From a checkpoint of a small transformer trained on Wikipedia.
Architecture: LayerNorm before each block, no position embeddings, biases, tied embeddings.
MLP neurons of a small language model. Each row is named by its layer, matrix (down: output weights) and neuron, and shows model dimensions 48-111. Each number is 200 + 20 x the weight over its row's rms, rounded and kept within 0 to 999.
A block is one neuron, or neurons of one layer that tend to fire together. After each block is what it responds to, as a language model described it from the Wikipedia text at the highest values.

L5.down839,224,178,204,188,209,185,199,174,196,195,214,184,167,185,226,175,199,197,201,217,183,215,219,236,159,224,182,208,189,238,178,194,198,205,159,196,191,190,171,211,204,178,201,224,216,209,194,191,197,203,192,184,182,192,200,176,213,223,218,209,194,189,201,193
The article "an"/"An" ("during an emergency", "an agent"), plus early word-piece fragments of names and words, such as An(t), S(aint), B(ir)mingham, In(t)racoastal.

L5.down111,219,215,216,207,195,192,216,180,227,232,207,219,223,197,192,165,228,217,186,202,214,242,183,208,219,191,205,188,186,194,192,224,180,232,189,159,160,213,247,200,189,202,193,208,221,176,185,202,186,243,185,163,190,186,226,198,207,227,170,181,203,208,204,217
Short word-initial pieces that look like pronouns but begin longer words, such as he in height, she in shear, o in opinion, n in ninth; also real he/she after commas.

L2.down63,202,173,200,154,204,223,231,181,185,179,229,222,210,210,179,176,194,218,203,186,210,178,190,182,184,200,231,212,189,199,198,181,202,210,189,248,208,198,220,210,221,224,199,226,227,185,219,194,186,175,188,176,162,178,185,196,194,197,188,181,169,196,219,207
L2.down218,196,198,212,220,205,187,207,182,206,191,188,211,221,145,187,175,192,240,248,180,229,157,196,222,205,176,220,193,192,197,209,192,202,226,222,218,205,166,178,190,198,208,213,211,218,190,185,164,199,188,196,218,217,157,226,184,248,173,199,227,183,196,218,224
L2.down819,171,188,212,198,165,211,233,216,184,210,227,208,162,193,196,194,184,206,179,180,214,208,202,148,187,210,183,195,235,219,178,190,180,245,193,223,196,216,194,181,169,225,221,209,158,224,246,186,185,210,187,211,199,193,228,154,203,179,208,183,176,174,226,193
L2.down960,172,191,175,200,219,201,261,203,162,185,203,200,209,242,219,201,199,201,211,183,168,202,193,170,207,195,201,215,211,198,220,187,165,224,208,201,219,221,202,202,206,233,185,210,146,219,210,179,200,202,183,214,206,178,175,227,219,171,219,187,204,179,192,209
Number tokens, often the first digits of a larger figure, starting a table cell or field after a pipe, semicolon or month name, e.g. | 10 |, September 10, L105.

L5.down305,231,162,188,211,208,222,207,224,215,200,223,188,208,215,215,184,179,204,195,203,190,158,193,215,213,211,195,196,174,200,240,197,166,218,175,180,201,202,193,261,182,185,207,195,220,209,210,210,192,228,167,224,192,167,227,187,226,198,209,224,195,189,186,222
Past-participle verb endings like -ed, -ained, -ired completing a split word (built, inscribed, retired), often before "by" or "as"; also "well" in "as well as", and digits in tables.

L5.down105,216,192,182,212,201,239,196,189,189,205,189,209,227,224,205,206,245,194,180,191,183,226,208,189,180,221,219,199,198,202,221,186,212,218,166,190,184,194,225,185,191,224,197,196,217,162,173,184,157,176,184,211,203,155,237,176,202,218,197,194,219,202,190,234
Early pieces of words split into several tokens, mostly in sports stats tables and bios, e.g. sc(ored), Go(als), qu(ar)ter; occasionally table pipe separators.

L2.down166,200,166,189,207,141,192,194,233,192,205,216,164,183,221,201,186,199,193,201,198,177,224,178,212,194,250,176,239,197,206,216,219,184,204,231,216,185,198,165,156,199,201,164,189,190,186,201,222,209,172,207,211,160,183,217,221,230,191,180,206,203,194,178,172
L2.down216,212,198,183,201,206,201,173,205,204,190,208,223,178,221,251,173,187,221,207,196,199,201,171,191,201,187,188,232,163,189,208,193,240,192,215,174,202,207,192,164,200,199,204,195,188,205,203,216,204,176,201,205,205,204,168,239,176,242,215,217,226,229,199,166
L2.down268,192,186,177,194,230,213,187,201,179,206,212,192,206,209,207,193,152,178,234,203,209,224,200,200,205,223,218,219,199,184,172,161,183,177,205,188,209,191,188,239,218,230,203,200,209,185,209,170,183,248,210,201,234,201,190,206,198,221,222,205,181,177,183,172
L2.down778,200,181,197,198,180,189,183,174,149,229,203,163,222,203,200,179,224,213,229,194,190,210,200,241,197,199,216,244,190,210,155,204,229,208,188,184,180,179,179,196,182,217,184,204,195,203,186,220,220,201,190,218,197,222,224,219,205,229,168,205,189,197,186,186
Commas ending an introductory phrase or a clause in narrative prose, as in "During the end credits," "However," "led to another coup,".

L4.down171,217,155,184,223,191,165,200,206,235,191,251,216,182,198,189,181,156,200,205,227,185,215,222,214,198,195,186,207,212,180,194,182,217,210,178,241,202,190,193,211,205,257,172,202,202,193,226,200,213,199,185,221,213,182,210,200,172,225,152,195,215,182,167,216
L4.down203,177,183,185,207,226,194,221,190,201,174,198,212,196,178,185,230,187,185,204,187,233,199,202,198,202,224,173,188,222,177,206,180,206,238,190,212,178,175,181,215,179,202,167,193,196,251,239,190,178,201,198,187,187,211,206,207,182,167,225,187,191,187,219,197
L4.down273,157,190,195,208,215,207,193,177,193,176,190,243,211,195,200,174,179,224,223,209,209,185,187,211,203,217,172,240,200,196,214,175,230,229,192,201,190,180,189,201,181,233,193,213,208,219,236,178,208,192,191,190,217,203,216,173,208,191,157,179,204,175,244,192
L4.down852,197,204,190,188,213,188,211,219,170,184,208,184,215,195,197,179,200,171,193,177,225,206,173,197,213,195,190,199,195,204,189,203,204,212,218,262,170,210,184,172,184,194,254,212,202,226,189,221,216,194,188,185,217,218,217,203,197,209,211,176,218,173,212,198
Fires on the opening century-decade piece of a four-digit year (194, 196, 188) and on the comma between day and year in dates, e.g. in 1949, December 16, 1933.

L4.down165,214,182,155,174,253,205,197,202,190,202,216,158,205,205,209,222,188,200,163,197,223,195,217,225,232,196,204,185,159,219,210,191,212,227,186,214,197,189,243,186,221,192,200,194,240,179,225,207,202,183,214,197,196,198,175,208,204,206,193,217,217,218,198,182
L4.down570,197,226,227,185,187,211,192,199,188,218,180,234,163,195,196,206,197,199,218,217,195,201,209,202,191,177,198,200,205,191,224,193,185,230,218,195,174,228,213,159,202,199,164,240,188,169,201,192,181,189,228,172,185,210,198,154,172,167,211,229,231,166,184,208
L4.down871,207,195,194,205,177,187,178,193,172,179,194,201,185,223,219,190,220,217,200,186,207,157,210,215,190,186,200,229,182,188,211,203,187,195,205,214,204,188,217,212,240,144,193,201,198,208,181,219,166,176,195,224,220,178,181,223,164,195,208,167,192,179,193,166
L4.down927,179,190,213,207,177,215,194,238,199,212,237,188,216,225,202,224,223,230,216,212,186,209,192,173,214,158,205,175,175,220,185,191,209,175,189,215,203,239,221,193,219,196,203,219,205,215,188,220,188,194,193,201,185,200,192,208,203,191,179,247,214,158,201,201
Subject pronouns he, she, they starting a new clause before its verb ("hoped he would", "said they were"), plus word-initial pieces such as he in heats/height and K-o in Japanese names.

L5.down13,185,193,168,242,221,189,181,217,200,175,191,197,225,193,205,211,207,216,220,208,206,188,231,184,228,227,170,192,205,187,233,179,208,207,218,220,175,193,176,170,167,231,172,185,213,190,233,203,166,202,199,218,211,211,198,212,220,191,167,171,235,197,217,231
Leading pieces of four-digit years that still await a last digit, such as 199 and 198 after in, born or dates; occasionally mid-word fragments.

L2.down32,191,190,171,191,179,237,208,173,216,195,210,219,200,186,218,231,171,199,194,212,178,201,184,189,193,204,159,199,240,196,185,189,236,225,187,209,195,181,219,191,178,195,229,195,221,211,220,221,172,234,182,230,172,216,246,198,184,229,171,196,226,206,187,215
L2.down504,179,220,197,211,205,209,218,207,211,243,191,180,193,179,221,208,199,210,187,207,183,210,226,188,231,191,208,212,178,179,200,196,170,191,222,252,164,182,191,198,173,208,172,186,164,203,213,216,207,207,180,207,167,209,212,206,225,226,201,167,201,201,199,197
L2.down629,195,194,213,220,203,207,207,188,202,209,213,187,212,213,192,190,203,202,192,173,195,197,209,215,232,213,178,195,238,223,198,238,207,222,219,204,181,176,212,213,209,190,160,188,178,215,201,220,184,200,214,189,172,235,165,180,200,169,178,234,236,202,220,198
L2.down995,172,199,155,188,204,211,217,178,214,209,188,188,195,180,188,198,204,202,174,215,232,179,215,181,200,248,193,170,202,169,197,213,192,205,222,241,185,179,194,170,204,172,226,188,188,175,215,226,163,193,207,182,211,213,234,223,198,216,207,182,239,232,196,157
Quantifiers and numbers that precede a plural noun, like numerous, several, many, two, few, and "of" in "one of"/"a number of".

L2.down152,213,229,170,208,193,235,205,212,172,201,192,217,209,209,229,198,232,183,202,169,190,206,174,188,195,202,184,226,208,211,157,218,224,237,181,212,207,194,253,215,211,187,211,179,228,222,240,202,211,198,211,213,179,201,182,176,150,225,205,206,191,209,178,173
L2.down354,182,211,201,180,210,191,242,220,248,201,212,208,216,159,200,184,204,222,180,199,231,174,213,173,214,187,199,196,214,198,220,186,192,174,224,204,207,201,213,220,201,171,182,212,206,210,202,184,196,188,248,221,192,155,172,182,177,194,215,214,192,198,202,209
L2.down847,214,202,181,213,174,196,213,193,187,198,192,171,218,190,188,183,167,167,172,205,206,191,212,171,207,212,195,206,167,216,212,183,209,216,225,207,206,230,198,202,190,204,210,212,232,179,215,211,185,225,219,189,213,191,204,196,202,156,225,201,223,227,210,193
L2.down875,210,208,189,207,174,175,200,177,211,198,205,188,186,216,199,208,202,187,202,196,203,198,191,209,247,194,200,155,219,189,190,205,189,195,198,187,179,187,205,197,179,199,195,222,175,191,199,211,165,232,197,204,193,203,168,196,199,200,213,186,217,224,195,177
Personal pronouns He, His, She, her that begin a new sentence about a person in biographies, especially after birth or career details, e.g. "was born in Charleston.' His' parents".

L2.down355,209,205,222,174,185,229,204,177,174,169,209,210,180,201,204,187,172,187,173,226,217,207,220,190,238,218,223,212,218,216,226,143,185,178,192,175,247,208,194,158,169,214,205,192,236,189,185,195,210,199,185,224,213,178,200,194,212,186,182,177,180,169,197,207
L2.down655,200,187,230,159,214,195,191,193,191,202,184,174,205,194,210,181,183,186,186,197,222,231,183,218,210,241,208,188,182,173,193,181,148,163,205,217,271,198,179,187,181,188,175,175,237,182,184,178,209,190,203,192,228,215,224,164,191,207,173,204,242,223,206,199
L2.down871,179,213,190,179,217,153,233,232,189,196,190,175,206,225,199,199,162,216,216,183,213,193,205,211,210,200,224,224,196,162,204,209,208,192,214,173,182,174,184,213,220,174,205,184,213,210,193,152,224,171,194,156,209,213,180,191,212,202,225,177,192,204,177,217
L2.down984,176,209,207,201,198,178,196,196,177,239,184,216,231,209,204,213,173,212,234,179,135,194,204,217,194,211,218,166,176,230,231,193,185,227,173,209,226,220,182,209,218,198,189,203,177,187,196,237,219,176,176,199,221,193,169,187,238,207,204,175,208,191,194,215
The article an and word-initial an/n pieces (an|alyse, an|other, A|n), often after and or a comma, before a vowel-initial word.

L2.down14,185,193,197,204,225,185,206,178,216,196,214,254,228,232,187,181,202,184,184,217,228,208,228,183,251,187,197,186,210,236,226,173,209,167,225,225,170,179,172,239,205,215,183,194,194,214,206,220,177,173,205,219,203,147,201,190,219,201,187,221,203,199,195,197
L2.down573,233,209,198,218,200,186,185,201,195,189,199,220,196,168,230,181,202,193,229,232,205,209,220,194,194,185,187,179,209,176,215,199,193,157,198,219,194,177,186,208,203,152,212,204,201,222,185,187,199,201,186,205,176,208,216,217,227,212,200,194,191,197,188,209
L2.down720,180,186,179,206,206,210,186,202,228,179,215,221,199,198,203,236,222,244,213,212,206,174,193,189,186,186,183,197,202,196,191,207,201,147,224,227,196,210,177,211,217,214,194,204,205,192,184,219,177,219,200,190,141,172,199,160,172,229,199,197,214,223,198,164
L2.down944,197,178,209,202,191,180,204,210,198,193,190,190,192,215,207,217,188,175,209,227,226,216,215,237,211,185,191,196,172,187,207,186,217,178,201,163,178,234,184,227,212,219,188,217,205,254,178,227,191,194,175,178,203,216,205,177,216,186,205,196,212,213,199,204
Interior digits and separators within numbers in tables and stat lists, especially vote totals (1,5|56|,424), scores, and comma-separated stats.

L2.down87,232,175,155,205,184,194,175,182,191,196,187,205,195,204,210,184,207,218,227,215,211,217,225,193,202,229,196,198,197,202,193,213,167,173,198,198,226,155,182,188,195,186,212,214,221,180,225,193,253,190,219,227,213,185,214,221,208,204,195,204,190,168,167,200
L2.down477,212,218,172,195,183,162,230,152,199,215,200,214,203,188,195,214,192,236,218,198,250,202,173,196,241,218,175,170,170,206,221,193,178,162,199,181,207,204,196,218,235,169,178,233,177,202,201,199,212,220,216,188,184,184,215,176,211,195,209,209,200,221,183,197
L2.down686,195,191,176,219,174,192,217,190,178,203,213,233,198,222,233,172,210,191,246,201,219,166,182,207,195,198,205,222,214,153,210,210,192,195,170,218,216,184,197,188,188,200,204,170,210,178,160,187,209,201,194,234,192,206,196,205,206,212,198,222,166,183,163,233
L2.down715,203,170,184,196,190,207,178,197,201,198,232,231,194,199,184,210,222,198,183,212,213,215,223,191,220,192,201,224,212,216,197,157,186,154,177,178,193,198,209,230,220,151,181,187,216,180,207,202,207,202,179,229,193,219,198,187,167,191,198,209,173,200,172,217
Fragments whose continuation is nearly certain: "age of" in census boilerplate, "ai" inside Azerbaijan, and mid-word pieces like stud(ents), bro(ther).

L4.down513,158,201,184,191,231,169,174,225,156,200,193,221,185,212,194,249,223,203,204,202,229,192,227,197,202,203,185,204,162,197,239,197,227,215,180,185,229,206,165,225,222,214,209,224,196,215,172,218,193,216,172,210,207,227,197,194,209,189,195,182,222,232,181,236
L4.down553,180,183,229,177,160,203,238,181,214,205,197,196,179,198,184,199,215,213,188,227,206,209,175,202,171,208,208,243,189,235,231,142,212,191,195,196,198,163,224,223,218,212,200,177,168,224,180,199,190,238,171,213,222,187,232,219,174,212,187,186,220,144,158,182
L4.down845,216,219,209,193,185,197,189,219,183,201,219,204,204,205,215,245,191,177,201,210,185,226,212,198,187,201,230,202,175,204,189,173,209,200,180,183,184,181,209,184,257,189,221,216,223,207,167,205,213,217,203,189,211,222,178,211,185,185,213,186,206,202,172,253
L4.down971,210,220,206,187,190,206,191,182,203,160,186,207,200,185,211,199,222,228,189,212,193,193,202,228,206,234,237,199,183,190,201,183,215,219,203,214,190,195,207,208,192,221,197,217,183,203,202,198,216,225,197,194,230,233,191,193,175,194,174,218,204,223,190,237
Word pieces inside a proper name right after its first letter or two, mostly given names: the period after an initial (E., A.), Al-an, Br-ian, al- in Arabic names.

L5.down757,208,201,217,197,215,207,155,214,201,201,187,221,188,186,188,174,217,235,194,200,177,164,202,215,204,214,214,263,220,204,159,211,249,227,205,176,208,216,178,190,175,203,158,191,213,209,214,222,218,195,202,200,227,202,233,217,181,184,175,193,195,222,206,215
Final piece of an English given name just before a surname, often split into word pieces, as in Bri-an, Cra-ig, Jud-ith, or whole James.

L4.down49,186,207,223,196,224,201,171,158,183,197,210,210,198,197,216,199,213,175,153,209,186,224,188,207,202,215,193,209,182,205,242,190,214,210,206,214,195,153,233,196,201,222,201,215,202,175,226,181,178,223,202,191,210,198,215,173,175,229,208,186,219,206,182,210
L4.down389,205,221,212,199,181,188,199,177,192,204,198,179,204,211,241,169,171,172,182,203,258,207,207,195,223,159,184,188,172,204,204,188,164,204,228,171,189,225,188,242,204,211,182,205,212,211,198,183,224,188,207,219,205,240,181,191,194,215,206,242,157,184,198,190
L4.down488,175,200,154,208,188,182,192,183,202,209,213,189,198,237,213,225,189,226,220,194,218,201,191,177,240,179,187,191,221,207,231,205,219,207,250,213,210,223,185,190,206,218,220,189,202,206,224,190,177,166,178,178,200,195,177,181,223,202,200,175,224,195,187,204
L4.down840,218,218,244,205,181,220,192,186,230,201,199,189,232,193,187,200,173,197,193,180,231,226,246,183,201,187,201,161,173,223,208,164,168,221,193,193,194,203,169,231,261,153,230,190,216,182,195,239,217,201,202,178,192,193,180,216,245,173,205,168,204,221,188,172
Decimal points and colons inside numbers, as in vote percentages (59.8) and track lengths (3:36), plus fragments inside split words (Sw-it-zerland).

L5.down188,201,192,231,208,215,183,217,209,206,170,212,151,191,241,180,153,227,199,227,214,187,199,221,199,189,202,184,193,189,223,218,191,209,217,199,213,225,230,219,186,226,221,167,229,181,186,202,183,195,225,216,194,183,218,188,213,190,196,225,191,192,190,249,183
Pipe separators in Wikipedia table header rows, such as after No, L or Minister, plus stray mid-word pieces in abbreviations, like Miss-ou-ri and CE-S-T.

L2.down168,204,212,212,210,224,210,180,225,198,210,170,187,235,205,217,195,208,176,177,211,223,218,192,181,219,212,205,215,213,209,214,236,190,218,225,230,159,188,212,183,230,196,205,177,252,197,207,197,196,188,242,184,232,210,216,190,195,174,197,211,229,179,167,187
L2.down262,215,221,191,176,209,189,209,211,170,181,181,169,194,230,208,212,221,194,145,199,164,206,208,195,171,234,200,207,214,199,237,200,195,206,224,162,185,233,207,160,177,227,213,200,187,190,208,205,161,219,235,234,171,168,177,188,230,192,203,161,191,210,170,223
L2.down626,209,205,187,162,208,215,202,204,207,182,171,215,190,170,206,227,193,191,211,218,237,198,211,193,205,181,185,193,210,196,167,215,196,195,227,240,199,194,198,205,209,204,218,160,201,231,187,185,203,155,199,188,193,178,208,234,220,192,241,234,197,197,202,185
L2.down804,206,207,231,209,195,200,171,227,205,174,192,190,205,194,222,203,172,186,202,201,219,169,207,178,210,193,210,210,188,176,174,209,216,217,200,229,196,222,178,173,214,171,241,196,201,224,166,194,218,173,211,192,207,196,209,171,227,189,184,188,184,216,173,185
Tokens just before a year in dates, mainly the comma in "Month day, year" (October 14, 1994), also month names and until.

L4.down169,189,182,190,163,218,187,200,225,188,231,157,183,201,204,196,211,205,176,216,216,204,244,194,205,180,235,204,195,199,176,181,194,205,195,179,183,211,210,186,213,182,196,229,200,200,178,205,190,194,200,183,201,245,205,203,163,200,221,204,232,210,172,187,207
L4.down892,175,197,212,195,181,185,174,210,211,224,216,227,218,202,203,171,166,195,203,189,213,186,193,229,175,219,182,195,228,195,186,170,219,201,187,161,221,230,203,204,183,196,193,178,163,193,231,208,226,179,180,205,218,197,186,200,230,195,185,148,192,196,158,184
L4.down893,223,172,195,196,236,224,186,202,193,208,233,220,208,208,178,171,194,192,216,200,197,210,187,192,174,180,166,190,197,190,195,237,161,174,204,198,202,233,167,192,166,191,182,196,194,216,190,195,170,202,190,197,212,204,219,206,167,208,173,206,196,182,230,182
L4.down943,203,193,226,192,196,218,182,202,172,196,202,235,227,203,229,179,211,197,194,183,204,187,171,181,165,234,211,224,217,229,189,200,205,210,209,232,215,210,201,202,214,179,201,195,200,193,200,188,183,211,159,193,209,199,212,187,186,200,210,193,204,213,212,164
The article an or A opening a noun phrase (from an agent, An earlier), plus r, l, ur pieces in vowel-initial names (Arkhipov, Oliver, Irungu).

L4.down141,200,189,207,195,171,193,191,198,175,198,232,194,225,250,230,194,217,175,207,198,181,164,175,136,216,213,214,213,195,185,195,190,199,194,196,180,198,197,200,191,190,213,209,195,188,216,233,184,192,196,198,207,191,181,229,188,222,208,186,191,207,229,229,207
L4.down335,222,206,175,212,159,211,181,200,183,208,202,194,206,214,197,207,205,203,204,228,194,201,170,174,184,188,178,222,207,217,196,243,205,172,176,176,181,234,198,201,200,201,204,189,215,184,193,161,179,211,198,166,195,168,174,202,213,206,223,177,206,213,221,207
L4.down980,201,254,199,180,236,204,191,199,198,217,216,178,203,201,201,217,196,197,190,223,176,194,198,160,200,214,178,190,181,232,235,225,181,196,178,188,178,197,191,197,226,198,212,203,193,209,201,172,208,195,151,200,217,225,188,217,176,186,206,219,186,195,189,178
L4.down1008,201,187,170,203,212,178,224,196,213,198,178,221,214,179,171,189,211,215,168,227,196,164,221,216,166,176,236,205,180,227,198,206,169,186,181,223,185,234,195,217,209,212,196,186,211,209,197,197,209,191,171,194,188,221,241,193,179,197,200,210,178,209,211,168
Word-piece fragments inside a word split into pieces, especially "ro" in railroad, Broadway and bedroom, also "re" in stream and "ri" in Warriors.

L5.down474,185,214,160,218,167,168,227,234,216,202,193,243,196,225,195,188,235,215,225,192,228,212,214,213,176,213,172,195,183,179,220,205,192,205,227,205,201,206,191,173,161,195,178,218,182,190,201,206,175,153,217,203,192,202,200,205,212,205,208,198,154,179,175,200
Commas and decimal points right after a leading digit inside numbers, mostly thousands separators in populations, votes and attendance, e.g. 3,820, 5,256, 24.8.

L4.down55,193,175,229,222,200,197,180,205,228,149,205,199,202,214,231,193,179,211,184,238,208,208,192,186,194,186,205,205,211,220,204,220,164,239,238,226,148,223,198,213,234,185,198,204,196,173,179,184,179,229,181,198,214,193,180,192,204,210,207,217,195,196,220,213
L4.down78,206,240,207,189,177,186,234,186,187,177,192,233,191,186,196,202,193,197,189,207,211,162,205,200,176,190,195,235,216,191,203,212,202,193,241,170,193,232,208,209,171,186,213,192,164,195,170,218,180,215,188,160,184,191,185,221,222,197,189,210,201,185,208,207
L4.down417,193,189,181,212,186,198,179,216,181,137,219,189,191,208,188,154,203,190,202,235,182,233,204,198,188,182,182,207,201,209,202,218,192,200,194,203,166,167,183,198,192,182,219,210,231,229,190,219,192,234,174,198,214,192,212,180,190,182,168,178,158,201,227,214
L4.down457,181,187,172,179,196,204,202,185,195,202,208,224,229,162,183,223,183,211,199,208,207,201,195,153,225,206,208,206,197,175,189,215,211,204,195,230,186,208,214,190,197,176,233,197,196,174,181,179,200,227,213,179,238,236,184,202,199,183,174,190,190,216,185,207
Fires on "football" in "footballer" or "Men's football", on clause-ending commas in sports match or career narratives, and on mid-word pieces such as work-sh-ops, Sh-ow, sp-awning.

L2.down575,226,234,219,194,253,200,205,197,228,199,191,169,230,175,216,170,207,201,192,168,210,186,218,188,189,189,193,202,207,212,183,209,203,233,198,185,218,204,217,190,206,201,215,225,161,219,166,218,207,183,176,220,182,174,189,180,243,177,229,217,204,199,169,227
L2.down676,222,192,194,196,206,222,179,215,212,188,202,225,192,219,203,177,213,161,171,186,207,190,200,195,183,212,158,190,239,183,235,180,178,206,221,253,205,191,183,184,212,219,231,182,206,205,197,194,171,228,199,210,217,204,202,222,208,188,218,178,175,177,197,188
L2.down904,216,176,199,160,209,182,205,215,225,160,182,218,205,166,187,216,215,209,189,170,207,240,197,219,211,212,188,196,200,221,208,185,202,245,198,176,208,190,195,181,228,204,220,190,201,234,222,190,200,225,174,211,205,234,222,188,168,196,175,203,180,168,216,229
L2.down1015,212,164,198,200,182,188,194,210,209,183,197,221,181,189,208,213,175,208,229,206,230,193,195,190,192,210,202,225,177,220,177,173,191,194,228,219,214,182,180,219,195,186,204,189,202,216,203,202,233,203,233,197,212,209,218,180,216,171,222,200,182,230,203,222
The first digit after a thousands comma in vote counts, attendances and incomes (652,733; 54,817), and second pieces inside words (Louis-ian-a, Cath-ol-ic).

L4.down102,216,186,232,181,197,196,182,186,178,161,176,204,196,223,226,222,183,209,191,188,199,206,226,220,209,219,218,196,233,179,189,192,202,215,164,200,176,193,189,219,196,213,223,193,189,168,216,195,184,208,192,182,216,171,200,204,215,214,205,196,189,166,233,208
L4.down526,227,205,163,214,220,223,209,170,219,183,205,160,199,228,194,200,187,220,178,214,217,194,196,173,208,200,205,202,175,165,198,167,199,197,204,234,210,198,225,234,178,186,151,170,211,219,198,202,180,196,217,195,210,202,255,180,191,223,215,156,184,209,199,203
L4.down702,187,171,213,191,201,215,220,190,193,201,208,221,192,204,161,213,228,184,184,203,208,202,181,191,196,222,185,199,218,202,192,198,187,229,164,218,159,199,229,196,172,205,181,200,174,218,193,211,190,217,190,198,196,190,223,216,210,201,203,171,242,217,208,188
L4.down748,224,207,178,189,255,228,214,187,173,210,213,187,255,237,185,160,220,233,201,212,183,204,235,183,216,198,204,167,210,175,204,173,228,204,192,231,186,173,189,223,197,197,183,181,230,180,216,202,190,185,203,199,193,185,196,204,185,197,214,175,182,232,234,209
First digit token of a number in stats, tables and figures, often after a colon, pipe or verb, e.g. scoring 20, enrollment of 511, 128 MB.

L2.down337,227,202,206,207,196,208,184,183,156,193,198,210,192,209,211,165,184,187,215,226,222,193,188,190,224,225,204,201,225,190,192,224,164,194,186,208,204,203,223,221,182,210,203,184,198,193,203,200,213,191,170,226,225,207,188,175,215,218,213,203,219,198,165,203
L2.down551,185,199,198,202,197,220,211,212,164,215,215,161,186,256,210,173,176,183,163,209,249,214,191,212,197,200,185,179,197,227,180,224,204,190,218,213,211,201,229,194,215,181,225,181,223,181,196,194,197,215,206,218,230,184,203,178,195,188,182,211,216,197,179,201
L2.down636,206,249,202,202,208,218,196,203,190,197,193,204,166,216,178,164,183,191,229,195,210,232,184,203,221,233,211,231,213,218,182,233,173,179,185,208,197,219,215,237,212,215,191,203,177,204,204,220,238,221,163,182,203,214,208,203,181,190,215,190,229,199,155,207
L2.down815,221,194,213,155,178,223,208,208,195,177,214,244,222,192,184,202,177,219,245,157,198,190,181,198,218,209,148,196,207,212,195,218,205,223,226,203,215,184,197,231,225,224,194,185,195,176,168,234,178,230,189,246,229,158,164,203,189,208,214,193,209,242,189,202
Past-tense suffix pieces like -ed, -ated, -led that finish a split verb in biographical or historical narrative, as in settled, collaborated, faced.

L5.down272,170,195,228,184,179,210,186,203,217,233,244,221,228,220,157,205,196,187,240,217,206,179,207,191,174,203,210,193,190,188,204,208,187,192,191,205,155,216,221,176,174,211,204,189,205,139,194,190,203,200,203,210,188,183,226,241,256,217,175,218,181,182,215,204
Inner sub-word pieces of proper names, mostly people's first or last names in lists, credits and rosters, e.g. E-ric, T-ro-y, McEl-ro-y, Mihal-ac-he; also fragments of place or brand names such as Bro-ok-field and Carne-g-ie.

L5.down629,247,213,162,225,154,196,206,206,192,212,206,231,218,207,174,196,203,206,177,179,204,229,206,190,169,210,203,228,228,177,208,173,233,218,164,221,205,188,192,206,212,194,190,155,187,208,196,227,221,188,210,140,185,195,194,175,195,208,161,222,195,199,160,209
Responds to digits inside multi-digit numbers (codes, scores, ISBNs, counts), and to "of" or units right after quantities: "100 of", "number of", "15000 sqft".

L4.down185,190,210,193,174,230,241,169,200,173,183,193,194,243,197,176,231,219,186,154,229,210,198,230,192,226,189,207,198,231,211,170,202,191,171,204,216,211,227,219,172,190,182,184,196,194,240,198,193,233,238,226,180,172,227,194,212,207,212,184,180,216,195,202,190
L4.down276,202,189,203,219,187,209,194,194,247,172,188,187,240,160,191,179,215,195,189,162,196,140,213,222,220,191,204,195,201,198,235,228,201,222,181,191,170,215,171,162,216,192,190,208,188,223,190,188,189,194,203,161,199,228,180,202,224,194,188,223,205,190,216,199
L4.down873,207,175,205,227,199,211,188,188,185,166,230,246,209,188,196,189,222,247,202,187,180,220,201,223,187,230,206,184,197,203,187,232,217,201,194,196,201,201,176,207,179,209,190,211,206,212,203,175,195,163,185,211,209,203,195,209,195,223,195,201,213,198,183,180
L4.down994,222,156,197,176,217,166,197,226,206,191,212,214,214,184,208,233,219,191,200,188,198,202,234,186,172,225,210,220,150,183,228,195,217,174,239,230,209,213,206,212,200,193,213,212,180,210,226,197,195,229,198,215,192,190,214,192,209,189,202,177,224,207,195,197
Second or final word pieces completing a split word, often verb endings like spl-it, inj-ured, caus-ed, wh-at, plus capital-letter starts like B-ournemouth.